config = dict(
    norm='layernorm',
    norm_place='pre',
    qk_norm=False,
    optimizer='adamw',
)
MLP neurons of a small language model. Each row is named by its layer, matrix (down: output weights) and neuron, and shows model dimensions 0-255. Each number is 500 + 40 x the weight over its row's rms, rounded and kept within 0 to 999. Numbers have three digits each.
After each neuron's rows, "fires before" lists the tokens most often just after its 100 highest values on Wikipedia text that the model never trained on.

L6.down442:462502528572493490484508439579470495468524515469537540532472473420424532482550534482532498567461488508484470532487539503520520464546517583476531463508499545545609472485476547475542534516515471544502417532488501427463480578480470465422449527496489454550437445474497553522425590558505499480524498522423488564523551527544476572586488512511443527479540492510435570500485504572556552535504475523480550460427429419508506508486517472478486558502505523512486492537528481459520526513468545508473572492451503532503554517487486458483424414557488409536587558521488429593476486470526456481529539514501534512494462485523434506503428468542547518500413491514389491503521546475509494492501501515428509474465538534538433473556500481500525432464531505495511500570512497518518470506486514
fires before: "\n", "-", "tt"

L6.down176:451471586537531475508564463510532519540516550475523440534446527457492513491495464558490461545434469504532494540498489504481500517431507502503492489477522435481526513453492487510494425502447534440450467488510509562552487445578516452495497498501494455456412469517462522527513560554479564452438602485426516497513486505488554484487531531515452526499476602493503461491478470504509470522489563546528469506515492475535528462445512450468438524477536554468499499426540454526530501486477415555431523560422549447546503533496455573464473458615525509532505517515521552484500587540568551540572508481531494495470498462462529494471578448474506510446540492525468483452453451444487460397526602507492529505492500451412516510495485487534425549458564525540481484487525500555484605480454480
fires before: ";", " |"

L5.down794:406482550514444528548502490478510504493505530450488488427475518508568477495472503514489495575502496498506510502506575532498562444449461445508479531485551525532530545468460508487595455474473537554493512486514513593540543407599479419485528470475533551453347459414504520480524509500477526484477481451513436508496463512452442466500537521528457506533496506479573481506462479520506494477470502544503511503466486504499480475540537452489477539448541523494505527475530493581525506535440505466552505571503467483547558531491460504511438454528521480556491541559462456486499539456601489517556504417535498480511526463510556491507549513434518529452514510535543518463562487493465446372567565554504466502501486424424460488488561426525463508507556478496528515474468538564557576428504463
fires before: " ", "\n", " |", " 0", " —"

L10.down751:532496489472496564470550466479463456550512504468531514555518427560510534500493524491420523511514587471510489477473490510576535559493439429538529529538532543484482547501443469556437504548481461500522516528465525547504444513500545482550514493506492512480490502483491511423547527500512485558588448528559475541504479526446506536491528392473462473542466511502542568535430499540507495510515469530491443499492566514570519495486500525465547462545498516463434450544517509458508462525415420522445471544512430514494434581496543474464436524456493482431528506498466558484468473557469472552528477492442561537483597501503492574489452436485536522556529510516518457479463526416451572473507429464623480543503507487558567492553441535510504487461503503461500478469504430483487428406442542
fires before: " (", " the", " ", " 2"

L2.down752:521466392510555466442529481505495548457487479481542570514533468394512465469512503487520583549502457558504554517456525479490499502524514466536492490455490542473482529487496476519601461543517486499502499563433470516536572541488521460524562512569483515475509502447469493453500403514564564448394536575462503543511495406449484474498460468422446546553433495502494472528510453517511524471511500460543488508575459529517453499491494474451512499556555513463489500530544527530566434501465476520488490483496531479487472493528505407453559587498524543549460505450455506508529509425492529566411499448505447518506473519502501509475502544533543524454537490460538530466500537608505368490517542516551481545469485461507538541466582495479519499584520447475452471500502507499535494479451575
fires before: " |", " (", ":", "\n", " /"

L7.down703:456512501442474448476545468496480467512516506467505504476495545448603483495471562445526513530516492499584508512592524469550526499498512545513514547557465524497482460542510548471547399535553483484505537432574487541481551442423471448548523474512528475498533452484409441486536496502493447494460536506534442501524494483526457512419580518458445486527500456402526503500482532536545502498445503444481469481493565486519521531512433537448493498576498487524480499432509561510513483443541516538603491563544494491503561567526476481466497507529523491411497596422407485474524530509442515471408438504553475435480478552509512483503520492540523505518551510477542509449532567553512438510412461566517501462495553473507468515529496472488554458527478542530502513455551461430527463506428557
fires before: " |", ".", ";"

L5.down458:476492489459482506497567524508509460472511526479509517502500582482513525453509480435477520525538502474550532540546486497424509495481546495528502463547450468520443507528482495452514525480489521503492465591478477543438479416555534448465508527490542483513504472502548566461498540509513554516517478484494551491525499491515527529520427526419490489505502463522440457550463519492575563444505530549531471631445481551496438476472444488564498527445466516547510548561527547502530509457490576534528473470535506603532465472511455484464423503415519586443470510484541510507507503480530526454479523498433421485460487482485505496547504523403476534443551487523557529445549479522427485426502564517439523469491530515527383474429456541495446547603505418458512453512421461478554548488551480
fires before: " |", "N", "E"

L8.down126:524509536560438480534540493478532459417528499438576502463549509460488474517471471471517517518475423531463500436494515481424474513439473486512534473509522532483472515503500461532547442464527550507494540550520490485530494428452526504486518501447478543516516533604467469475526461548547468560535483438466492525520511534583515516513456529528586510436551484523455475601530541534597508511488579618458450470573513490474437441521512437473468559468456526480488512520418483522531489407517516481483568491490419540491499557488546443473511449531471459513534515553465464456498491512540548550494423455447515506433555519468538552497553451530466553532520502491523537506532493488492526492446547499451466529499430521478503460570512541566533461480400481463474492527523517419510518465470581
fires before: " ", " |", "b"

L10.down674:432446454540424515455484407476470470580447516557476503490502455470472497514502532447504475467486518477501475452512486522510346514545530472478625577605579514463517494518518500528454496504494495510527426516554493472506488487444516480488500504476550504450529460498510508489435474434472524528487567594493471483524502540526483521472542534467494500521505511488460532511541501501553553623471479496528477479606557522488442499508459453515492521483551532568512494506510570439568471495552475509510514409543461478486498553461481476492512532463516461465485501475492525473520517455518556517394501591452465484471464545433573538470453558428527530503583441486521477474513490440520489452502506487460485509525518553468442541487524532549576521515492517499510454561532484446484516557496556
fires before: "\n", "io", " (", "-", " and", ","

L4.down121:506567537477564443522522453483532452482489502468469523530500547511455515515506450534469502519547566465540489445509516455518419567503477483499461511501471502482545498545555586501468522418448502542637465455501450510531575506447463471444461529531524537546400563550531440516528543475493469411416530518566445490472546486446468514477481499508569389538504529543510481572529473487487510446432501473475513487543523582460485467508461461508519399550478514526510497521485547466473496500495528495474488507462503524495457585605468484479496481511525451454578556529466492483513468474511530498565477470437391506518498490531452454510427496522423500469468470468513503507542517532484545557503487463529464498470521467558554546473499531495460531516486470544509487561508562442496514534592530
fires before: " |", "–", "–0", "–20", ":"

L5.down453:444485533538454456504440477441445477422474496482480575551493501552525511544392456499477525519493505389514492475494483465548459537532443557431502485507491469476500525507494496521527444548558478556472532329495420526526471497551453478487494530456474513534516518448504429526546559570486482450500450544481493514588491503499463518428465470535569543489549485509523497509550595498495545448494506476497493548466542441522474508514419509542483589485498501537490536463441500465502509483526498537533444492513451517448521532547519462498535498472501502457525578481433438518491531507474505475527537451460460491560549480469495464451480527566501522541487539542501557477565515525535449564512510533526503458509580473617479495493482576532464467543531514467479559513498501539482480516387500
fires before: " |", ".", "40", "47"

L2.down452:493480398539543537512485506540507505465482464494556488554568520506456472499493537462472459510503476473547496501549504400473458485551542499448508524529506586515556516468513468499538532564517485491485407478573479499501485571462433474429631575469548529488499468493500471517532571555512506494506530617464474503473522502500512503560521471495494480582503522429495503525482518525589527539535450531501507487461465503443477513527529490524482509448424495617473502531513532517422460512530511518499465480428428533533528475496501542543523515455489474528508529480411505544499481448551561496463558555521476502497440484510533519501456516477507519486606469577473410492484489520507513477548523547453473529470451545474398533492522582457539476549446552469526475552500513515537445504489403
fires before: "-", "\n", "|", "=="

L6.down858:484526489472462522564514465510462464572515465519506519475483480487399482563493472472493566531560456506417468577484506490550521493551440504509549471479553440496582496492409513499555551527540505542541481524480509415525546586500487530512506547529542462501505484531476484485540569527498513458545496486468468511482476496474502490475523506524535442597506434465510533585529551469501499573490503455402538463418489452547503493478576442510532501506490497535491433530539495459515478499473491519502509486536509530508483537450473440481501489490536530511515450439474475479487513438440538543492420504485548499545454531463553446465423488555513458551482627535450406540524501483529539518538451494480478472464478598529407550549506499516559503534414488518520507477479469491600500492505405
fires before: "-", "|", "\n", "The"

L7.down825:565474526467481535531549545513537471501462469459539465482489514538475548558424521562503559483516498479491527510555518492422488521485556518536456462453449515543460536497515434491485515477476479499507449513495430471504513510551460553463505465530534498517448469498499450551521572412498487511537552500549466507544404475591539541536521527415444429490545491501491531478497467506479424572424461568486481482535466499555516433386499461510468497475567470495506563418519528504539549522553587487508470532498523459461521497550435482526454493535494566439477446474521516562504496518506458508535506459468611459479488490460464497456504471522507533578440538526463434512478458476532552486576582498495542468530472584477408516449464490506475466579527489445459494539556546499479478530468470
fires before: " |", "\n", " (", "/", "^{"

L7.down880:530500521468438493416487472548474533497510504465472492446512567476515497518499465510485474488511491491523540513480526492539517513490520444534440547525510530559507504501551585521531433504548549466531580518511540499551472420462459510454543516460510512463584457517433606530474468513455537544398564504476475509566522456542510474495471564479536514498509504528415524511466590516507477569453464504440549484466478538485518494509453482493511450454462479471467549490470550504512491441541509504532486437505430524494496494593494454498508485453559513483494482554494415548475507411534545515488466438506572523564456578483504596501481536463480560448484513534448495512458492441522540431434510456505512507498534506521478554487523545565493519450507402542556393546469482499589494421540461
fires before: " |", " –", " "

L7.down446:518498530498503528491520503492562440573498553419519456507461492454480526529536517553532459517460515504563566542538489524398505485489548510431487481524503437494537486483516476496485512462531467528450520486456486509547485411498476540507503545435540455485560547486543500592456524552554506457513533451494506507514501564472494494482504529579508560546531520481544403479409514488502539463467483505543541501499520539504571424432476486504512521462571556537498572508540531432517585500459496575541577533488473534585521456532435482482479436418477500463478448469483455469488479453475517459422535456554502575420488525525509505469534510546498550432605444533481458446495480467472526470524444444507545409574513559477496520488471543507477513505499478506435469547475524519455535496464447
fires before: "\n", " ", " 2", " 1", "ck", " 0"

L7.down739:424474447483490464429580481459520511435476539495537542528552477476479488529448511483460519498510491509537556480579518405550424429496535510539529548587506559454498470470481547541527475514551470455473436483469476491517523479490483454447573455552513531460495482508557527533483529483449484523434466508547458514438457503551486499470442549500496533517528519444459457598595516483539538529446495542481408536506485528487512516444510560556427466504508514491486537529483538549511470505560492584541474461439450574544605457484511530533483479469505457480463493493433501509461422469491459499461511566457497522487447546509519553509537530466471536495550451536508491421485558477420507533520539501432504541513501535483517498455473555447473562491564488524497535529621506569537459499514507
fires before: "|", "\n"

L8.down451:484500510526574490492485561543504443509460521501503500492561560502468516477565493466474517460534532480575568453430469563485499402507591445502461457489458532467518484517521476442557505525492529495466508483556434488493460539508490532493495448479441477532450492449457474470501462515572504450427524445583519467495442524516533481470548543464449502467451517530497496481555512489492444426516471431495517501562498473476586484487554478576527574545476465523515499683485414465485488496591538484551537496503511547459486460491442513546560540390478478464510491524491491526509510527529525449536524477527484457525556486533548522495551549459529451545536489399481520500476524528463455542492458543460534488428500448553520549513465426433530513540496440509502477534512524467499521486530465
fires before: "ur", "l", "a", "st", "mm"

L9.down812:513484462520444515505585603395502430537519515444521406436541516500461510517583467551517539563473521510505556490499543485508455485498538458501551576549476494465440492529365490488437499551526473523475464620421504515497580503426500469476510479558537555493566520554534470498486472438500468491508448503523525453514384453511478530511489529514519476492559537561481482519465495455495457463466521525485524539465434536466527459450470489525458523583510509518500462559479497517473469492502489515494474468486507577525555518481508516541450480488445502523455492503448459467548423468543425460460515544486530487431494479473498505531501532520543511536510383420499492554444530484485502571503538489454468504522484489523478511481506526462482450517533437530559536468551520542591523538526524
fires before: "|", "\n", "|---|---|"

L2.down857:540445507477607492471442478506515482542533508452428518463488504443546446531540507491548486478534525460486485491460473570467396514467539438497550535585558534538503511492517483516536538467495542448539511508501460486440505455417520520551467538483521550460469450495502410479503462492552458527494486491495515515560488492477487510470460466446541481623483463543459523521520503529556522493514467554549522559592480511476430520492469552533512476468443541426504489561420559523482473489539549466520555510494437541501481525578493483505526530553436480446495486481493542537480498460471524540447535534451476530528424581570520537493502516445510492468499428587482477470537548474449553546426415439538506495506526549557475461467464451499522470573522532495440458524481501503557500501526601
fires before: "\n", " a", "P", " an"

L8.down69:465487499517507512556507463472456449499504386543517548443580395541568424512429538500487503478451443524509502509473550502442513539489474453547528485462573531556470526512582405543447441512474517525558467520477447533539501475420438542500540430505561471497532511543530500396549506518427459501566496516473529518548488498532514495518531506456485446547521505539536463501465488568552478549446520467527497431537537557540549517516477502478505535515471492565502525441477488531451450564497453528415421477518475430415457521514557485458449525515565523489471537464495468521488446459513555477462494506404542538495470553431489525440487464500478503487486532513493550479535505486510448476500484468526467587535527535509514571459467545479505531499507548523545461540528581497510473543477549
fires before: "\n", " and", " (", ","

L8.down349:565468549551494554536472510501462439608476514501429532545571516513542516480488459459519535529492503475525466510461435501489556557514376496576465409504491521558509486481496520517497474554511444460550548474472523532515562545499491502571554599559439520448505512542548502441527471511485464505545480468514476490431456520518541500540495515523547443485475527514534530480507423541569420508447467487454520471436465453541558487479498454511495594458462494522508529510480526423509454487485535531472463473532475493481557485442513454476484464501416503425553540529499487490489463517475565526510490508425459504507513575573517483436460456486442546521485476473451485430536505535483535505421497497464491488570490490552536534534431510605498475513550496475560555501442489450584461467476502
fires before: " (", " ", " (1", " 0", " 2"

L2.down1021:491532487478562507502530505490545498435472498519532484505552517427498495547567496589457481507525494477508497447541555593415431463543505458522533534545508554529502484485485392530448498508517487468469449487506435416483506460565470564513496557515522519416495478411456421478532534429527515498487431558447503487541471550590522598488537476463501494543450530460454502537471492511481547473514482470499517491528513429405490529470507498524457507490555531539503423512538497477483436475577595496544577469419497495455525479519459451528540519565455456555465491515515536561512548523558439517460542510470509514465438419491519582490525559497502536454531477522542518524456491512477517471504519487504575484480470559504497451520485533522542480487529540427530424570487524447522520471543497
fires before: "\n", "-", " a", ":"

L5.down504:551547513478500543468471522537475476474529582494497468526472535499490520470561510515557490538469445481517495497485540579484526417525568487444486444544506558462536492460532460570452481543486451512474567581523512507539495449539515540522517470394495503448472477526520560488477601456566524422443549465503574494475487504536553510430460522498454507440416439499526456470579504467483518443505486458540527562504500525465549515513482533510513567484494501517505539598466537437505490449497521513516476443465432560433477491472517528504544557436497520484441414567451475446479494502566540525545566456451431522546502430497543541479452477461501510461519452471507550502457570478531503506482504511469458501464507489576414500504467486475510538543479512504433445554530499488516550533568418
fires before: "l", "mm", "ur", "a", "de", "st"

L2.down993:343423454506562516504512549585478473518477467465552514524530496458459538490491419523489535545521545529455497557543480550534534517451540477416451483514525520526520495410528457428473502514492514538481517580478460506498531445563439510401470553458530481492460527515492452544527496475582543502444514495486490517460506475505470417471461487500497471521554512491505485462551444546496452525524437549534528502527473521538502514512477466445474435429531467583489483552564485525537536506504537542484478595500554505538470560559490612485551531453482568541518447426469492405568499468507598528444473501523472459442502442486475473517489539489495488421500511515497479483492472544492464445453512482566536535510503510532477499513493461479556470532545463487487465532424502489521528447476526
fires before: "s", "A"

L6.down494:485483442540538513534505504482471516566503475469435436469437489505403528504441436480545575534490493539494482503548495541535450489481497505564493554565549465595470468508461503515484559569532540554490418463536480513491567438486506505562551411547492450510519512528481452521501459578469450503476471501478459495508523518491529522486505527503478483430449461501516529568523435502549459537445520530465453532605488577485519422496458456491487457483582480417512493477473507537481537500481462577477547484501452532528575479524495498478495520526489484506440544388482567464476554470439505503534490561460467483516486570465535423511458545493455510519465524603575493552499486460444498538471467475444578454478498479475475532499517504483433529478533515554459501554597510505440481511511529
fires before: "\n", "The", "-", "In", "A"

L6.down163:409452522546517449528524515475559503540520509529541484493488488513527517449437544545418531543529506490558553517479511458512545517425444463500513521462349438503394545458480461541459427549483552555492548483493492510537502513498520509531447480581585533481418504441476479551497512544504505518465462467479480490514443552475501521546479511495403484526536599521490466583474476504489474493601560514512514598477490495491546443436486432486474488507533495486496522447475453490507493473422490552422471522478512507413557545516461506458450518554546502536518490535529516547495499534511493497523503434452508450556510516500517460538499485529520538471545490503493529548515454436489478524585567434556479510494435516449522548477408463499480516522528527525496512508507455491563491576451473
fires before: " |", " 0", " ", " 2", " 1", " 4"

L9.down444:510536529553451480444437470537567471453483449464509469504457510554476502486496543473514499462498479483502478480445533513436501551538572460473552439516446520510458525518475435474508479584518569459562505495542537468521504430501511499492502466457410433525445563471517513493505418421528502537501503526533489495518486506595536474516494525508460520581506523454470477519554529528470460554530441470472509470529455508492493541513517546496483550543430476515483430483472562494449515481473508512488537469509528457494516556484558527495616373499486514476489532515488546439483488547595566494505522442424488534485545539458551492509530426548408516521537526454485493511471510419529508509504507358450561468548465517493515497473439527532531570464446522454517471491567454493542541543564530
fires before: "\n", " ", "le"

L4.down386:506551545499563556508476411521505434458489553558468550501561514499512516481527482506505487473548502537542514530456487561461487459499567439480464443538465519496527522534501477405531546530491487531468456547559457472516499482480526499537501424482437488518450473477504476460534453498538449473477560487530505497427487485586548471449492533483447474472433562464472454500496481410480486462487469438463553511521535527524550520449509496549552567491468459525501484614485465483516513478563469502569481480444498560453453467478490430510616526468549461514483475601502483438522556481586560491472540478501509492555508501522564542511531571461534466490491505408542480480447562519479502530540479519436510444454496513565490561520465465461499430558502493523457433558510507439481508446560428
fires before: "l", "ur", "-", "mm", "un"

L6.down691:466461539589532503501457509423511470534508449542485455483548415484475514494483518540539513497501540499478504553436577500483513494490485489484479467484520438470496545500509454500517444507438526483523468534568496530468571436599530463544495482504522438425429491460447469518501535500413552566498589465518577489565469490423509440461430531447495509538554515516528488557493495511544487569529542510510546486462508444527490486405512416467446466479499481432511531480502498539532540503463505518516483559474493495461541477527496622494502453461534554553529482534463492486507549456569529535532521487570531478499500472538500478486560416492520520461561534489523512495403488474463494441530569501524485444434434475443487523531536488473413518458557514512456500488469519565495584572484441
fires before: ";", " |", " 2", " 0", " 4", " 1"

L5.down861:563515492440583428561593456440502460494487456477464507468510545519447562496523443530542416469587555464532499478454609488514422503507475478557520499506468508437375521538511507521503570447481496543534530474501501515473520456535494486479514500507481446491500531501591511512444415471464451572423536489511520489465513457499496515465487509488483557516448512457574544553480492526486578503522498474497529517484518554496468443520566532461490518465422594475500524443504485502503500472511504553513449493457479495482537485435491513443505509511505495533514501493433483497518458493488518452567410620424519458478530534566502487509536464448475511479535515422502557517529562539473522500473520509498561522452504435562488519541463525480470436482482449479458568463579506462559452535503545
fires before: "s", "\n", " He", " The"

L9.down130:499561500478543548469517516514561465538528552418464493448518594488469471538481494498475524461543482501499546472581584441431482507490487444531506547556488468515581477570527525535448575520490471504489455467537516500502583562558459462544597434471518557489424482515503405575540526519503502518513543425505491485474454490530468421432514556442489510540485569429533468584546510462516477565531466432505505522468491553515456437489487522412501474480487485493478469435557477464525461478496500541523513504545483474459538485474485546543548540529486500545457496465483485464471492456585494531466486527508485467473502574568554496496523533510487538467550459433501486499485503480481489503497603496522488509541503521427492574519571433475495478555511534531418494500456448562483502404477482
fires before: "\n", " ", " 2", " —"

L9.down14:485476473475480485458492535466546500583479518463454559512420490537473521548546454477492453466459498465514575498465581451447586540492486451513459512512575505493572494459505537546502538470602526465545465499483581534542531478559537463489493492446529455488479525494524497493444560537536494550516457502530495538484546505469511438504452518473442545532528570458516497500486473484508533540486405459520586448429459524506458502434518533460511579404520492500470507452532504473483463512521545498531533532478494489527491428484506567581538443461479480573502494520461447481507471453579495450479493493547498532464511568560511518518467510515482531425515482539483503474514540453453501446580510480550488553529555514474447562518584461477447461512578455505451589479486539559506517382470469
fires before: " ", "\n", " 2", " 4"

L6.down603:490423474525511525554553417494484449506430463462503499498523504571543522556535588488545479572531482477524533425498475546539528479437533495526461481501475493463525553467473564519535495495490487480485565527433493512497522502522573462441440459442478498481494492514472462411530504535535565516522414526527457516491496538549489488498529494532470553406477461502518470551468548557542507451477548483491446465471475526505532535508478500532459504481548533550498458529458437512536500499579423498530528510568488434584491526401472579483483398463482448500511527459509440520478530496544496509564560527458522512464524495436595537556519479513475479525540474475561455560593508465516502493549487527506443547477497427480544450552576426449445495530495524431454495517515518536446481500421524
fires before: " |", " ", " 19", "al"

L6.down927:450497587502514545485478507414449553477448469545494512463486483495509478484530499549500499524456465445527532446514534408562466496524492516499506536469547483480454505436557419503478465497493510504514506439510504564526506567458475462511439588503486440472529537521569527467497564471470454500471480443498535480483561493502539435449398510505470530552540491487485517530550486547485610472540482519527518468547553506496527488423463499532472521439496445450512427518432504493534407522447468502456574495498467511490496482585496497494494535555534448492538438505557540456530474499493515539508542515531573509537493505480553510456405526460547489464528528567494421522485514542554463396455506562488516514510499502475526540412521526501491520362514445492509403505530450488530531487575518
fires before: " |", ":", "\n", " /", " "

L5.down923:478517511560474508504438518540478494491520518468523489436437489437514451498438466558544505595450490560426486555464502480521483569415466515468406559550530528505558456487518562472497486506470481530466431458515480516600495484565510524507550540474459512457525507532478543502451508521512530476464510554530474511435450519489477427473449511505452555503521548503522502552470421568547438551510549519522471536445528412505598499538447450524507499442446548529508450571480520476496469473494506555444558530503493489502494531594459469552497489416472473515489481501566421516521505529522500507535533497546480531545531542431543401516410436538517473468499464530516478509433530522496424510536515438484521494483543574443486507521415503497451484520564509532484482512562522470567493500471519
fires before: "s", ",", "\n", "A", " "

L5.down811:455431540498399403499479500502517555486473505436499481544524450470464501454426478515512519469549470478501568496471514465490464435566426560490466531533468421529532542466502461521497574573523489471497530484504493487509456488519476447492580569538509531470564505455506470560497471519476438507476553526486459526606475440541519497426507497519502513519595473553535559465493556437425552535475431490465497539468553502501522452513493530508516520486505489489486557399492563428512538499444495532500518533527421493511458460509551541522432510505434547459481494527398540515485481478491462508520457463478521501485529493579519546451464529537538525481579557470475507484483587586556497512461469489428542480504535524560493487483528486531544428499486513558470495485577428542552502450507481
fires before: " |", "%", "ma"

L7.down115:508546516471454491488502567508507499526470542466496487534498546534489447549517577498535489445505528497492588502472465472446515498486472405513497465549474474562532454483586442538519442473454486487455618489456497568490493478530544508512532586464452508498487481523477487484509478540510457527492585500527548504431504497535470445486556484499589467486585550465466485462494542497415457538497468521442471398480497497400604540462513472509440542471493507549479527525474446484548464501479456502468421554513514557506511540459527519467502535503522506521461466535518478496516491506504461576556480486473538536453560502469495506472559477660481561583488451502534518509537446471507466483488432517566437469477526474487503483562550452458531512542472468509461513429519530485424551541462515
fires before: "==", "===", " ==", " and", " ", "s"

L7.down753:470536462456498484452447483419478533486545469478504515502501495518420562469441499400494550485560515517477520505467473507515457479500518520435498489553520517568511496472534528616513584487474561547542435476435517484546524408534539524608607486572475482544464488514519465511518483536465421517447484482529483566488528492462565543526495526468511515441513460508502532583538456527544476496427495508528468503540451516447485490507479483470441525476508476498519529465493495472476484447464521550447503482535436582586551530601486465497485524487522431455457483504502497505473482514447489490510439508414435499505504482483533445488439537524500534458447464560488535545507508525495488571450422434496601526523499526465482480439503527506515610534474543572542515549574498539488496483506502
fires before: "\n", "The", "A", "In", "-", "C"

L10.down63:477436545517499484512457520475509462481508557604497489502497480496465573513466509503580462443495569565538529507478461496609473479465548475484553561454451515498539497515578483503412522530518499471495433466516510521493537552544529522468474474521526528521407475491482514519444485461438493533524486413505475462497457559545504562466508475449543543500513510538447490479497497512544448498487525473479535522506516548426502493516532412434497558417446556525496495520564592474503558496523473477501473547404482541440504504450432492546532509499488546415525467437438516479463464479485529547457488536501457458498493528517525537581507515496477582458485550595556528402592567514449491507488545463457557445506469541497468525439458488480485492399502512507518471526541496491549496487546540
fires before: "\n", " The", " He", " She"

L7.down519:477516421500489526503465528498474504553463459411458508513544492564499480550527479491468457511539418488508514531489526417506438512536482540542533515577555449460511535498518489502516506462515536487420511463549492543471439526459497457553557502457484498518544539494508476517585429496492499509461525492549481526473449504490481480495515507509517502547552525442569531502465453489431528465550459558525471531481564492518466509509414526405558441466482445433485434467481534495537494449506434549572492454559477584483478555442490428495534541521543490461444518526461611489494531480489499585477392515485501485555402485457510502452423534527485543532498561515574557443555526497435543460444549509521518498566538519565489555542515484501505519472509456486482446510521504510434418512517542
fires before: " |"

L7.down540:478521493387457512492536490460475472518577515458443474538486530508484498466490506423434535495491459546508518528518492434504479517536506514498579546464517603470474491482522505562435494523507483483509491446479517538514510499466501496518459490465599529527556453534484479459534434469487508473532540496504503503391440469463490492486474537504455494488504493502478448557572540574452475544548605440520456458490445531519413500523515514538444489543475530514494536456408549541452483517566465457478543485515509432457456528549511514506569581508501554558507561507539509557492490512542461554537455511500427499606476590473508478565567513380477514520492467513535545510509535489453559503544503482469534535501532506477533564450430501426459519502554461539553484468512459498481544469577514
fires before: "\n", "1", " The", " He", " It"

L6.down793:506511496532466410513481496477523550454549449477418481485516512488426517480417465536485440482513513421501499547522533457504419540504503461480501582492506560453540494475432537479584540429513478486513409516523513563510557511548445500459493549541494521555553488541461513561541516532489493505567450482529496478445493517495516482514502500520504541539593501419491452503527516411452515500526523548449526486529535527493462494560459587587521450492459431450513456431535524425459492496521503528527388483409426512509558437506555500502517524464522435525574551504466483412535533480486550487504499554556484482519498498474528514487476463536517498540530466483521467505573485506437519506468504521444514467500491454451494595489521604500531534508460420546497560504492484463451481532519540
fires before: "\n", ":", "==", "s", " =", " |"

L9.down640:506461487479552552496564526518473461456650550494531441509422480531552468500551506509544521482510569586516498451480489436516439578445493466543488513483470532521492542496497508545509501587526406498536518430492530480542489527550601469492456503486500486548456527464471428521520493449501506459447508533487453504451517523461481499509511591419504514505508488475484435568561507438494488505498554451530512594532448585483436454496516522524427511502458483491511493486433589466454484517548485492519499490422522428455464430540553542527520473467501503433519552539529479516475527477548492526563439494509528485559491479435505459577496457523427464471519500447516513489520559513492493497497472467489556461509512465401525459479410520481501436495531492557506515481538514509544572521533470
fires before: "\n", " —", " |", "–0", "|"

L7.down572:541476520444492517504551510450500515494461500540549505545495486458494532562467473481549482545455483522497421527472515501453513475433524424475510545494515490471513486478436536522506509528501503492483488495479550562518512521495443445519466549595526491434399469537450568535466585479532482533443544395433514523499495519508496525440543523478448545538608576522543505550455492489508461490476544556477523465570486499515519450462490395429453442510469535427484538470504514526551563506549543571501566538424519482496536448463460567406463474517492477474521469522451545542489502499523563478552538505451554484444492494499426501407497425453513541504573481506493496451511506468541461467523567420523530528475540456487529489503497457562519535492498465483418539482512530591483525539513508
fires before: " |", ";", ".", ":"

L8.down312:535538513462530479472475411416492474555592494598437574523512501407529475453518521519514484545505488473489523526472461457486487524512484560534558500524434483465519446439511483580468527435439478499495476477483504497498488581527508500530492581502538486445475449495528484521536460478480474514531524512495504467501449553460514531529447469414556468501477530407491479534479494525521482450501460478499537502484434520437486472474549474511561512478481597486490413527496477553416554534513547502496542481469448500515547449398516467538544538508494514462495543467503519523596510568552429499528529489445480478436496506531541502548532448576458501514513455465472545465522541506561469489537512581532504457523475512545480531563484457436394514522631539516523559518506561468497484500534492
fires before: " |", "\n", " The", " He"

L4.down18:579508514513574542501524506575476532493612516512498562538474507469509527496534528421449491483434502638491495494537463508451503540506478474513518472452494474476496572483519418432577446502495493517514567516503530494444481496503507509459409511538469514500490511476483527512608397497549558517442564471459495503490519475523491520530546497498524529527415455470448435465474459544489506439494496551529522541530488506535509480510520476501511483461522533486510526527548489450472440442447473570490419462490519518562508487548501428529444525535599562570504501431494507471511478433498568511393472534448502511487509494469455527519515477527434470470488464415506500502518481475478471400409539464482484524536498517485512517522466462532541453554500493487533475434458488550521536472406565
fires before: " |", " (", ":"